python train.py --n_layer=11 --d_model=512 --n_head=8 --n_kv_head=8 --head_dim=64 --d_mlp=2048 --vocab_size=10016 --activation="tanh_gelu" --norm="layernorm" --norm_place="pre" --norm_eps=1e-05 --positions="rope" --rope_base=500000.0 --rope_fraction=0.5 --qk_norm=false --attn_scale=0.125 --bias="none" --tie_embeddings=false --parallel_block=true --init="uniform" --init_std_qkv=0.0329 --init_std_o=0.00701 --init_std_up=0.0329 --init_std_down=0.00701 --optimizer="adamw" --lr=0.000585 --lr_mult_qkv=0.7 --beta1=0.9 --beta2=0.99 --lr_head=0.00495 --grad_clip=0.5 --warmup_steps=502 --schedule="wsd" --decay_fraction=0.627 --decay_shape="linear" --final_lr_fraction=0.0 --batch_tokens=131072 --seq_len=512 --doc_mask=false --train_tokens=943700000 --steps=7200 --dataset="wikipedia_en"
MLP neurons of a small language model. Each row is named by its layer, matrix (up: input weights) and neuron, and shows model dimensions 16-143. Each number is 500 + 25 x the weight over its row's rms, rounded and kept within 0 to 999. Numbers have three digits each.
A block is one neuron, or neurons of one layer that tend to fire together. After each block is what it responds to, as a language model described it from the Wikipedia text at the highest values.

L8.up54:494489479490455479465512494522511493541511523491548473518521496482497531555523478534492525487517487508517539487486490536479472504455503465464503494489506513517500485474480506492489524451458494498525509513447501483490508475485475479553502518516509485493526478535506483518481498508514486510484502431506511507513512484474514488473508477494495486486517450481518509492492484463485468520510
L8.up110:481474505537474507515500494472512469528501496456542498489504501517465516522541511476478467473481467515526512498499484539461482476471471522511511506478524488500513481483445529463483490527504463510576522511460467419561474486481497491479520507475493498514500504523538500503466508518511493487504480467465502552519490500465517475495476538495537537535528514490505509497507497469484461485491
L8.up153:494548494473496504477488512487537528495474476486529491495481478454478527515494505501491479501476533489533558475453502490488503465508484512472508461479539497500493482497492509458483516525502461458474539475446518478462484465509493520505517495519466487502498504497499525529493481519585496476483479479507534511479494493448526449480502516499529564497496492521502510503494541478497494502513
L8.up1135:503518541481507523462497521490523544487531487501473510505544541499478541503502503524470493523525489488535499509469534483510435503464516500482454502490488470516523481485478441484517494456497491472491517525478540488500489515482495482526519497501484514518471503549503526519495558473481491495503515470511449503503454508518480473507522543516514506493519493533512528479517476513486498528493
L8.up1230:468515503504510482501490506495483508517494523463543521531478478504485511489536515498497521506460465537510533464479466500485521490468479457508483460502493531505470515487535446472487531485484492487511487509474493481481467454522497509550543503468449490474517521523546509505525483489470497491507529494506547449456466511534484507528491502486478525483509499512510478477498490502445497548518
L8.up1660:472532475520484497484544489547515441434486479527568479512519517531446539520502538488510509532522526521497555522468514520521481474514542507524504502548510516551523480527511491489510492542493473443475495458499532504482503472472512500516516496449477490518501534529493542510494483501481495508550523505531518442524491486517538485498499527515548504496488476509467494529483521460494497509489
L8.up1818:472534496482466456461479516507538494522527492513550481516520513514503559494515507503476494465485494539553491480504521529529504508491474476483500519526490476531505547514523495496482540492494491497503526509449573519484511510497455493507468491449476506521473511501522476486470531518516504533511488484549525516481485499486516464507550489526503495540490509540525528509475496438481480552470
L8.up1928:499499476530516476500512485507532522512553508496559493482469458478513531529512462501452518507445482477493567482483503490520509493532480500493463487515535488498446500488521519495478540470473492535515498486484552439504474467472504498479478499536466510501501498582492498539492489467542515532538476461482517469535528538501520475512517519505531523500500482524512469492486503506483489501469
Responds to: Media listing and title tokens

L4.up341:442515494481472523474477534512509491500495526489540512523464498525518495521478528516470480486502543493457544525475490473507507506466478498494490506477474470525531520537496511468491489539489534499493488451493519486566507512533525537523468516497488496555485508534525489513514500538497461490501538492519529501521496540492480460506504464514531513527466509526471474496519520525508491531480
L4.up364:520520483504523521506527507477474467457503524494511494510501486494487562491491463504487447496534541494521512482468496548483524490484515513453483507477497496490517460480510511495480522484481506526536557536475487470525459467503509542503509487465508511497511548502504474495500488508507493502499453481484508503500480554505498489529516503461492496493499509527459529459478482497471505503500
L4.up685:528456508499534530510514476501501477460506536486517511534509473516524522506480514536489509514515463486507495528461501496507502520497534528507502496493483474494468453538531511498465466478494474489505530509458516479520419488509515511526528494477501451490514533508481527478531536522499489497498499470481500515505555524465462537536500518511517499545470489516439505496537534486483526477428
L4.up893:484474481488500527482564570474515519509494494441525520505496555521460499534533484475497513455487506491442523512460463512447507481491526501509479529492493477494514486512506433468466455452467462531513503505468515500548504508516502497532521501488525479517516567484530488469521504511533489472538515510531464492533527517465497489475485543502480539484482488514456522504543518482447522498480
L4.up1109:494518543527502473480526504507542495518493501480498493491528510442485523492507535509490462465510502514470495524492507530468510483473462504539515518511512542479518495555487480507509443501445444508545564513474527474471505479474443517521532505499512531497515526470519493498529513484523447548502501518528529509500466523451508503472526496514495488526497503496523504531497468441528499528474
L4.up1153:495506465475488494462492520543459508546513463510501565493498502491524514502533484440465496491520511508514512438512492523489519531496553521531491502517480489522504491524528494520460498518526519499506513494500517481582504470517477488531497472472513518512520523516527465511461465539519455522524504508550494480507493533514494453510519499506533464505502508460467482519456496434513519490471
L4.up1837:461492472507534506475537483527509486493503548487509506514502482509510488516494492442464519518529508481495507525515495516497566518505527517505510501483487509512483487517520475497512504461506447529531525510484526485535474472496518480541544494504511479522501554499541532524502514590494488497500469506492496491488506493475507528502487507465533511509471491471467512476498468460462509483482
L4.up1987:497501483508464461488466440512476531513471494497499545506490495506580565542526545517501502516505532503483520504505500494498523469478528522517510504471527501527506482465516473497473462515471554500518510490537495485494456467485499492525454511517503495546454492502482503532502487509517488530528482496455478486528507488496489501513486494516475484508558452507532530508503520501505464477500
Responds to: Upcoming year entries

L4.up29:506473500535483471448504461533457483525482540463483509506482550488480474518486484539510493495465531499467503533465510489458506447462510502529527489534492503485512482510488490486504502489491449523514490486503531489484463470509474484543515516517516492494510518476520461531505510517505531510451519510489508525529497509503507488543525459548473475505487431498475455493494475481523448493487
L4.up58:513455465500509532511485466497522522517480540487549531470483486473477520501463508491458509545530493497470484536497504510521519511465481471494501491504504474526474466496512490491508484546504522494505540521470475516527465500460514484507520540462523524518524494482488482448477503544510477465527575486495531538473476504540563487520507474450521507470541462459485490462516515529509533517498
L4.up868:510491548484473493521541512545481537501468532512544468511473503473452537516461487519502473490501498467518486486491515491495512501498486512483533488446473494509527503515461505500503511444498494511460516470522500501505531493527473514522477471473450520504464494525505520500520440500504454507489521491521503500487509487510491488488514492533536528541491485526500498466500525477529438493490
L4.up1124:477505489507490490463473524480502480542504481452457483530513495534500520531496497498514503482473460493492530451529513514504589517510482530488470503527505474497471503480522515466466486504508496531571530496475502478544468473504510502513489429523489511542510459513512483525507506569527483498547502494480555476502503528515518511492489504549513511503470494493484493539515559494520487539500
L4.up1196:503511522522469486431498498518531499498512502498487497477494517469503513498514532463481484496513508503496508523491513519483533500501488522518457502511507521486514440484458498486485530471473504501495504493471515420539479477476516466493531431483506515501515490487489472531499457522514470477491463483469512492459447454470496481467524528495462513523534515510453499533441540487513471542461
L4.up1803:493515527541529500527504439475500532468494454454465523493493505519507500488496478490477491510455484530520487509502446503539522471470496482534548460460547466506510446512503506493447532543484494476529522476471520500504491482466456499523481512515526515572515487507518469550548497523508492539495479498532512506489484497516505469502512492526527469467499467520496503472483512514497517493476
L4.up1825:470506479510499505482534516513538529512526463489506510497547519494508507495525510506486490482515479478538535493512526480491508528491444502472478535504501469472463468491490494518534463450479545518491506497497457519513544488499537527479501485513489474534551443527538454534472473534484478484492509459504516492505470545504523455493489450471511495469505491457492510479511514520486506520491
L4.up1834:455454498527522520490505474476482514489503535471502522520487486457489500487509500524483503503497489476538509514505515492535521468480488535526468486488498491484505478524471490485482486523535503487496519495500557434519453482483526502552538477451500506549512523508502491542515456515534519492541499506485536504514502469524502491506511466474532546463508492507475504485480502450536473523493
Responds to: Date and place commas

L4.up23:471474483503509491541542532470449485462517470482551502489450555539502513503516523486482511497492525507488527510482495498493519486508529503489489540521527483508497503535538497501453498481497513502503476495487511467469533458522495533470427441507495512526508485544517499488498463529508443483515500501482528499498530522495490472467554548502476547503501522521460510490479470492496463491480
L4.up67:467513486528514489471479450506511527453529485522448502471461491472538476507488466510481509508508493480485524537485503506453511459504525487518478489501522533493515514513507443529484511479495522532483524504492471438511492476509481494458466500513466522544493529485525475505483469513498492559534496507518491527477503498436516478517549481495512493498524509518496460530425521505478475494434
L4.up161:496515476487509503510498456519542550519492521527481496514513521496547521490511445496436455539504515536539481507512511523491506498512547475541484530517472493507515489493500435526488493487455505513505455546468527465501506517497455438484531528448482515493548549520536477546508513521533491510469497478500517521520499489525534475501531481479491502516533454507497523454516512477504506494462
L4.up242:502528500491484502479472495479505515507479514447480516514458521519520538505497506506470534473526534464529487478458517525447475472492488474506488483473545487489462525539546482527468527481514507519540499503487525467571498518514493509484485492487504481530516487529521451502512473487491507491491533491551521439524517544518544488463502463521493491507505489522482505505497462536508451506512
L4.up300:476519557523506515507546523477513513494466461537467466517451526510520515494471451473504498492492487537486538469531510507524507464495534488529530520530520497495515461522534469504512469493480486531497469517528521446479542479473480546470467543463505500539463475509513478504514481471522531509540484471482483516486509496474528493523476510546527480482499499491477460492460471480511518515503
L4.up496:485524509504513525490481525525541509460531504456509508513478521488542454531456506473470466497473473494450485481529498523508494502481506447495513505439486529491461486527550504520470512452512479501484496498507473475521460495492499495518509472505462495544495514511496491479543483519523488514508457496514446520488503495501505478527531474478471488490521484534502526509475494531469498517441
L4.up518:466506531523501481493496461538491523516509466535465531512514497521522535551484519508467501477507480467544518509498508488516447469472467495486514493506493478492474504538483513479470477456485549471494519496506519468510492469490513488487509451498525499500476474499534514491527502518481471540519528520536509508483518475488525497492560524480504504469469521539503499474497474542508501463473
L4.up1537:464517490474525491506501470538510488486505498493494495517521497494492477476471466484477508492524502477482502439501489506495536529494499459522515519509512468512520467495560509485494516525483483487483497506491528452551498474540510536504495488456486507450531501484521526502510544479510441519518484527517521462513500540466487508493503530456543520486504462513496493497475508519470495465510
Responds to: Year final digits

L6.up1258:456467498483499480469516470480524516513489524491515488516501455499503518530491489524490514480528509504538496479498526542443497483494487488507458506488470514532523514533487512520499479457479457538491477469479526453539489526489504469461546447451512493527520509502519469493529489470521472524540451506455460495519447512471517474477519459500459461515532513483507510466525489547491473507504
Responds to: Final digits in list entries

L8.up289:481524514524509523459499529510506486489474474523486473482504509497510540529499455458490503521545490535505507520472520481497502517514520492491486445457493472535492553515517522463469504528499511486508493494519530501491488541493523518486477509488518495539522499507477484498535492487523493505482475523465517480521515472480534493513519482527517485493534521539515476433450474511526484506475
L8.up530:466462506506516499494543526506525473519514460504525506487497508536498505521538544476508438504500496481524514493496500501517521458488500517437467501507505509525514481502518492495496436517473548510516499514483514488521484519534476506490491503513486537462517469527455485496440495503485463497496533497526536493516546534515512481494550487513545502522499455508517474501486478520453503523471
L8.up564:483497469543480506477489512543521512488455544497513483486534497469471560543519521506485486495508503502506511513479480517497481554542486477454527488494473449551488476508503444508468460498508517518505484492514482537459469490539514474538478469509490478487479537486493489497483491495499476471463521479502489486467500543446572477524514495503509511470493545502470475475522496492510516506461
L8.up679:469537505523464529496505481531514455495462501530449531500528499495495513504499495509469475542539490513511519498492513494444475505508464503469522478491491477520530482462517449437501459509488479471463502521473517516530473515495474510454489455483508474493504467485508474492509533463530477490515537475492535500462508510514495512490528494494522544498493492447513483498486483536535494503498
L8.up1100:476481517519529472522490514512497525524456543516535525509496474511496577511513520531544532534492530493484543532493499556497487511498473515471462505521447506552510498514520509522496488519483450532496466519459545520520457507537509472469479518536463522486490499503479521465468496472501451496507500489527482509494555509510509508509520478484511501539466498498489501512491490476481481473490
L8.up1149:488507465544456487486502498501485461524442491500560476491485491473514506506501532509453482511497482455498492497498499479507503510479504508492468468505516517552527473525532473490472489477565502525534460506489532490491505502470481554473513505488484510530495544520513496495520488515487492478500529480515499495515485472538523497502498545484463490498501527515490461478491478494485518535464
L8.up1914:540531529478486561467517506497512512505551498486477506464468519515484518462505503513469496476499553503493485497497510485494544529497544513525562460491491515510520469499484488493477481510495486494490454508509487488482484509514456479474492530451529499522466536526522489501512484482509505494550544492503535503535525522512499504550491464463521446515470548502480490480503474470525486495463
L8.up1991:464486508496496521476549429507481507522473495495482467507469487510518505510510546498534518552482506495524495484523497468498524499519541493486483515469495527497503554534501499517489437519491508490492459534487504494526497444459508493467512511478462529477530463512456521525450443499473495493520485493482507500488475511499538509466512503485528444483515500472492491494449486464488488492452
Responds to: Role and position nouns

L6.up1381:479536493526502523499489478515508507453539505494553522548493457474522492519508511495479470506492497477492520483521475505508515439491480451498506504500517487540463461492503551471496498493477492471527524502437549503508492505505454462502470487496484471519528487525468478514484489543553474498483527490467474515543498506497456500481500490452525573507545487510509489468522487490547541464449
Responds to: Second half of personal names

L6.up1863:485520523527479487546465483469467514508508512536472521554467492473509554540493509503499499461527516525512534525440513513466484540496512505505480559452479488518533527490492473508484503517504486507514519490497529458541492529500494487505503507523478537534542529487555500472512475545561509480504503481487475481478485494523476495483514532495476532550501511534458490508493503521474498486514
Responds to: Mid-word fragments, list numbers

L8.up85:518523527514501515464469484519502482484470504473530461463492525473527514517485489506465522505473511517474507498482522474520502537442473509527478470510501471548513486491487508501502467466540514501515495510500487558500486491491538506493473520509503503480490500517484506483526479502554512466511516473499483503482497506526458478500499501462493484530484495466469504498513469533517472503482
L8.up534:533522521531505486497494477461511484496472501529487503494507508467502449532495552496501529475463513463492524494515522493490474484521504474537439487510513483545571469486497553468453486473499521507498479519487503470478452436494504488477521508464478528471468486486433493496519513471503478511485536476508508488509548449507500478517511554530488484488511504483470519489505496514499516463498
L8.up584:484511509556491507499460516486546509439545503481484506491516517502531494552490526530451502452514517485506542482484489509529510476462503495479478467510477522541507491527529505450475479508534492536522455469477481477551489523478493484492484506511483495517456473554447502512469491498513489467482525461463476511520505491532475455531495495475499495532529477510472499467528484573515500509484
L8.up586:472495503524449516470479474505523508441487530539508531502485516508516505527512520509516510477477498505506517493498509498513507475474493487471443523515465499541520460524515486476495490526514439547508486492482488499526561533518516474480530504547452553536472503486482444500471461534514506488510517494504506478500481520499463480526490484493495537487534506461487494504499477489471520519478
L8.up754:515483495526512505502509518491534479504507510527485517496516527531532514556506495482465477502525501526478485470493499453503491526500488515503481482486481467510562498500479498498497464447493516539459486493526504495534468506514488476498438517498493509534470488519507459524532483474507481492512508475480553496487483524508498449556506450493494451507460538530513509489531521514541499510471
L8.up975:482544490521510528478471524499474512475509520530466545498469516504474514528527512492528517512481493553501501540517504500520496508458496487484479476540475473553523452457514516466474487510515470494513508464511521517535488513530507486469482517512491495516493502523487488527476460501512531510504491468507496495549531513497477519546478450507485523525499496508489542514562507522517502466489
L8.up1642:475498516508563488491482480485498480458457493522495481475528529489538506481478475526485542500466508531518554524487498497513489471519519505503470463514474476508518491509492483500480509526500493527519452490482536481523474515458498501479548508507514533508484512528465501475486510518485438466468500478534498513508444481527485507496550498516509494500450484498552495483488501477491498500421
L8.up1778:521482489498489494471506489504500523493505550506494505488476522507504517540503551515493498510530435490463542553481486438501493490449500460459465479506554524506483474516515510480502485514452510498486477495526494481464451502541494522510491511486495477523509480528475495492515483460475525485485477470520500508526481522488476486504525519503474493522552492505476465499522514545500444490493
Responds to: Surname-ending word pieces

L4.up392:500527528548533535449499482500536544481505490472517510541550462466543536555490513528501481538521486502519516537478492508488476497475505503491496518471501446530489497519479495505503463503522512471478519526517495468518522539477529517473474542487505490520504477504505440496498527499535500513501491505525486471526455516536486484509529483458551497515517513503492496537517447502540511533444
L4.up449:498502508519509471460482480468502473475512465538512486526473508481540524555506544540533480525498546483476518514477515517479504494476509518506502478454488482500486486564490522478516495478495515524518528507534549469520473529492507538488531501491509486521539509540481462489478461470522510515492517508459541505484505494530488499438498492487526494487497482482476514507538495480518519515491
L4.up693:500505529512497513491473521493515523501510481535468524539526509505542479518496512490498529491479516536505533485523438542508464486472457466516477466500516486519526501486486532496474474491502485471462477511531525444488495468505508530491495468493462463486456516536526489476560511471527527514503539458472444484479478495533476503513490497473517499482534502496514506457478510546519511498466
L4.up1018:498520476492479505526491491487557472484489532499507507487515473539521505492504489506496509498482500509503550523501467498491507520459497500473489474461501461497466459487494511497509440477486478479474494531471491466463493482453517526519478513510508466474516480514499498509491482492498471521489514507461491481481457491455463542452489509532528520528484503481485489531510491512538505530475
L4.up1655:520543500510558547505487491501491513469476549524465552531529526447506484515490448523541475507542520515488533537496486532506482520492468498515528538479516521543478466514488535516492519498455484455497487508511555492493489537478472523534462526535485460463545451494479477503478489488517477525499505497496476487498453457532490498511514476462510483507537510505495494464477468503519449525496
L4.up1662:480495464506500531517500478490521527483466508517508500502489483503496481466518474497483478536526510509518504573466509529481477461489514519501523493459502457521507484521500487473457498503485490527507518520502551464502468506445545440450526498473508516538499519506481478493467516479538482488499504525465495451471487525533478492504520438483524518494503467492475496506509533506521487494456
L4.up1734:536501487551511475468524485507488469469476524495477463510489502496511511540517497520496517547515524554530511523486507520529480441463513481543463481512471444547502494496491519505492524499468527481518516535463519478483483521491478518542478495431471516504514467489459480469481524521558480530504492523542471498553492482482505506514543444463478489511508469530489484489513455510529496526452
L4.up1845:509490505553501513450532486520488537456475537521447543514507536497498521537482490503465488445525569519530541508489470498500468503498527462493506468502514464520445473473495532524483477502555446534467490462455488488487512490494520483474474523511513494524517508493498474458480521530473506496496481492551485484487488476448488485509494430483517523454517504539497485484523525523472510487482
Responds to: End of surnames

L4.up382:508529464486523490511514533502527438509519510493499480525485519509497527530473486486487508500514512504523553521491489516473504509481535539518506513487483462523507475471475521502452507499513478498531477505440560475517513436438505507494462475437464511513557527549524511504489484528534481509480498473504533488549514496476510497515473515529510505533466510480463524496525500505454493495499
L4.up454:540490519476536491516507520485483522486488501503502461530503477485532533482479487494547529511479530523499519519505448540472470512464528464479454515540540485502470500468454493470519505486472531501461477497520538461473467468522514528523504461515487489501579522484506524492520479494547495494515460477558475478487492462461482521526486477510447550512540464517512522453502505491483502517452
L4.up671:491481528483526490529542505491546517499461545529453471555492480491484535498503518527531470498514483478533528505509473486494511505449482519494494515521498499513534511526506509497512497501474531469512480495475508482492536476517506497491474540459491510532513505493522471532499484529523468516524489499540524504512484499455516487483571574479487511490463489466482503513487476518493516470540
L4.up1037:474516524518514492516553473518495488519503505496460520541520484545516497541511491520461509524471518518477506464492450554436495489472495542504517483519462488514477532512499523497518504511462509490519504502456524463481509485461472490468482498475497504565513506547521527488538527519490483516547490494496549507493494495458494524499509534503495547534478494477503487492472519491483468466519
L4.up1327:511522473476526504506518513489546494491459521495493509525511504485500553513491549485477501528477487540494503451501502507536550495491467508504499458514532462520593493490551506485495500522529520481497462518453547469502514488498511445489457433470506523517515498526510481539536539522463477514518519503527520511510509493455488512515524529537484526500482475513511507510510528541509449493488
L4.up1703:516474487467503494536525533484486483505477483514464502504445538515531543501477471501498516521494502508511478512469533536459520509449508502444493491538526482521515497511496525510506509480515493493517494510486501477515479468517500504542536467519504479515517535477528480521527505514518471513461489493531517521508507494498472506459535489522488544528526501522479533525502501513495470524499
L4.up1752:494475493465487478547536495520539467469508534478457464539485510443488473534511531479470497502491557522476504470490480506496504494470524538546520492518486507518497478483497418539492527494504499510527516504480494454502520443529515494529510495401461493498505495511515476550525528506565471520507483464473523469504514484497491519501526474524535560494494433481504517455521513489502486518499
L4.up1917:460499518473488463511503531460499508462486496489500529541484504515476514511502468492501499497457511556539509507532514504487556491442508498508547505486509477494491472496476472482471496504521509502471479489492513470514511462454493509519460492510469494523512483544521488536491521503508433531509498486511514542515512508491463508508521529503508541501528455518521478530472493467455470529504
Responds to: Track-listing entry numbers

L6.up1867:479511466496502515499488505452560499504538523454499491521490534479471505515457532513473478486558500500486509476501489518474496453469509496489495495534486482482515522497493504461481483482511521477508550538491519458523531509478488532537499482536511524560500468487536488527488524571527511499500478454497490508532472510464484503525492515535494469510504490501478487523501484470485475471473
Responds to: Mid-word and date fragments